Weights of a small GPT-style language model, trained from scratch on English Wikipedia: rotary positions.
MLP neurons of a small language model. Each row is named by its layer, matrix (down: output weights) and neuron, and shows model dimensions 32-159. Each number is 200 + 20 x the weight over its row's rms, rounded and kept within 0 to 999.
After each neuron's rows, "fires before" lists the tokens most often just after its 100 highest values on Wikipedia text that the model never trained on.

L3.down454,211,174,192,187,187,172,183,218,201,206,174,201,168,197,189,189,180,211,215,191,182,202,173,190,219,185,205,202,176,208,205,201,241,190,190,162,210,185,201,183,220,140,164,224,190,185,200,182,202,221,183,226,221,208,238,201,194,237,187,210,181,217,182,184,168,222,173,191,214,173,223,233,202,234,223,195,215,186,196,197,200,239,200,161,208,212,236,184,214,212,190,159,233,198,226,203,213,199,205,225,149,186,177,206,177,174,202,243,195,205,223,222,197,183,199,194,189,196,208,217,195,185,209,202,186,195,192,195
fires before: "et", "il", "an", "le", "u", ":"

L3.down13,211,145,205,227,243,216,205,202,198,205,206,228,203,217,196,224,189,232,225,178,185,224,203,204,225,182,219,179,225,198,204,200,200,199,184,216,191,201,186,196,252,220,202,202,176,243,197,224,196,203,172,170,207,183,203,228,177,210,170,205,195,189,186,193,184,229,208,211,199,197,196,196,190,164,178,217,219,212,233,202,168,173,192,195,221,206,234,213,185,200,204,197,205,164,179,184,214,175,225,208,219,170,176,189,193,174,191,230,214,193,188,192,149,197,208,204,210,203,156,182,201,212,197,201,218,200,202,210
fires before: "iv", "ot", "th", "und", "pt", "ed"

L3.down584,204,207,195,211,213,205,172,194,199,212,178,213,175,201,218,186,196,157,198,220,219,201,232,204,183,216,172,173,199,245,189,203,180,189,177,181,196,220,180,213,181,191,135,198,207,189,206,208,220,195,200,197,233,210,215,208,169,188,239,219,217,194,173,201,217,212,202,204,189,211,189,190,233,210,199,188,174,152,171,190,196,181,197,215,185,203,202,214,181,182,199,241,228,163,202,190,206,228,194,181,183,207,212,211,194,222,200,185,198,184,178,224,202,212,256,207,204,190,221,219,202,190,201,171,225,193,233,212
fires before: "-", "\n", "=", "P"

L3.down567,182,223,201,202,198,196,181,207,218,220,184,212,224,218,194,239,201,197,196,196,223,239,169,228,203,186,223,181,204,207,224,173,218,187,206,184,228,193,187,212,187,177,195,222,197,177,190,217,177,215,168,206,202,216,197,207,186,212,193,318,201,202,177,208,189,194,232,182,219,196,207,179,212,191,210,181,229,173,169,223,191,224,190,186,177,192,206,201,164,194,193,204,218,161,205,192,194,192,207,224,224,205,189,190,232,207,180,175,186,208,206,204,211,188,202,214,208,209,182,206,218,208,187,177,102,226,224,183
fires before: "\n", "-", "=="

L3.down592,218,214,214,210,149,204,207,168,190,217,221,162,200,212,159,193,192,175,174,203,184,204,206,223,228,201,221,194,229,184,215,224,172,187,204,202,233,189,210,231,227,173,195,203,202,201,189,185,247,176,183,212,200,199,195,225,216,191,186,226,204,221,180,204,180,185,199,184,197,228,203,188,192,230,206,191,184,201,206,206,237,210,201,206,215,208,188,183,205,217,227,187,179,190,204,183,184,253,203,203,190,207,192,188,217,217,234,170,193,194,219,230,144,224,236,150,199,197,190,210,208,206,217,206,150,188,198,168
fires before: "\n", "lu", "ence", "end", "ol", "ma"

L3.down338,180,178,190,171,251,201,180,220,205,193,175,208,201,187,215,196,209,217,179,191,185,170,217,170,187,201,188,209,174,216,193,199,182,192,226,224,235,224,196,157,222,187,216,200,174,233,190,204,208,175,167,191,184,231,196,192,192,220,177,169,222,217,179,234,206,149,203,209,258,208,158,223,199,196,223,231,200,209,203,224,221,187,177,195,187,194,220,198,171,181,210,198,198,191,189,194,164,174,171,186,236,204,235,181,243,217,187,205,189,220,213,195,149,208,194,223,204,212,214,187,221,170,193,183,219,195,223,244
fires before: " by", "–19", ":", "in", "–"

L3.down677,201,207,179,206,198,208,176,208,203,205,193,195,212,165,197,204,199,186,197,194,219,214,186,264,205,219,185,191,171,231,223,207,209,226,165,189,229,233,199,222,205,201,195,188,229,163,199,205,200,210,167,195,193,201,207,199,189,202,212,306,195,212,200,194,197,176,203,181,217,192,200,174,219,208,228,191,195,157,178,189,219,189,191,200,163,179,189,222,179,191,190,228,208,190,182,189,210,205,207,220,175,210,188,177,218,196,185,190,201,207,176,224,223,180,216,199,209,192,193,194,233,214,183,167,89,232,216,193
fires before: "\n", "-", " ", "=", "=="

L4.down481,193,192,201,205,184,214,190,201,222,197,196,201,184,200,156,213,195,222,219,209,188,185,238,177,167,174,219,190,193,225,209,222,197,219,211,180,237,198,177,222,211,212,211,195,195,172,214,219,190,190,206,196,205,222,206,160,193,221,211,157,184,212,204,177,189,168,185,236,208,226,246,172,229,202,231,207,183,212,212,195,220,185,164,223,167,210,172,186,190,201,215,203,188,221,204,205,186,179,227,233,210,154,186,176,198,187,205,197,179,206,194,182,222,258,201,165,192,215,253,208,167,165,230,210,248,187,198,203
fires before: "le", "ic", "s", "R", "ve", "em"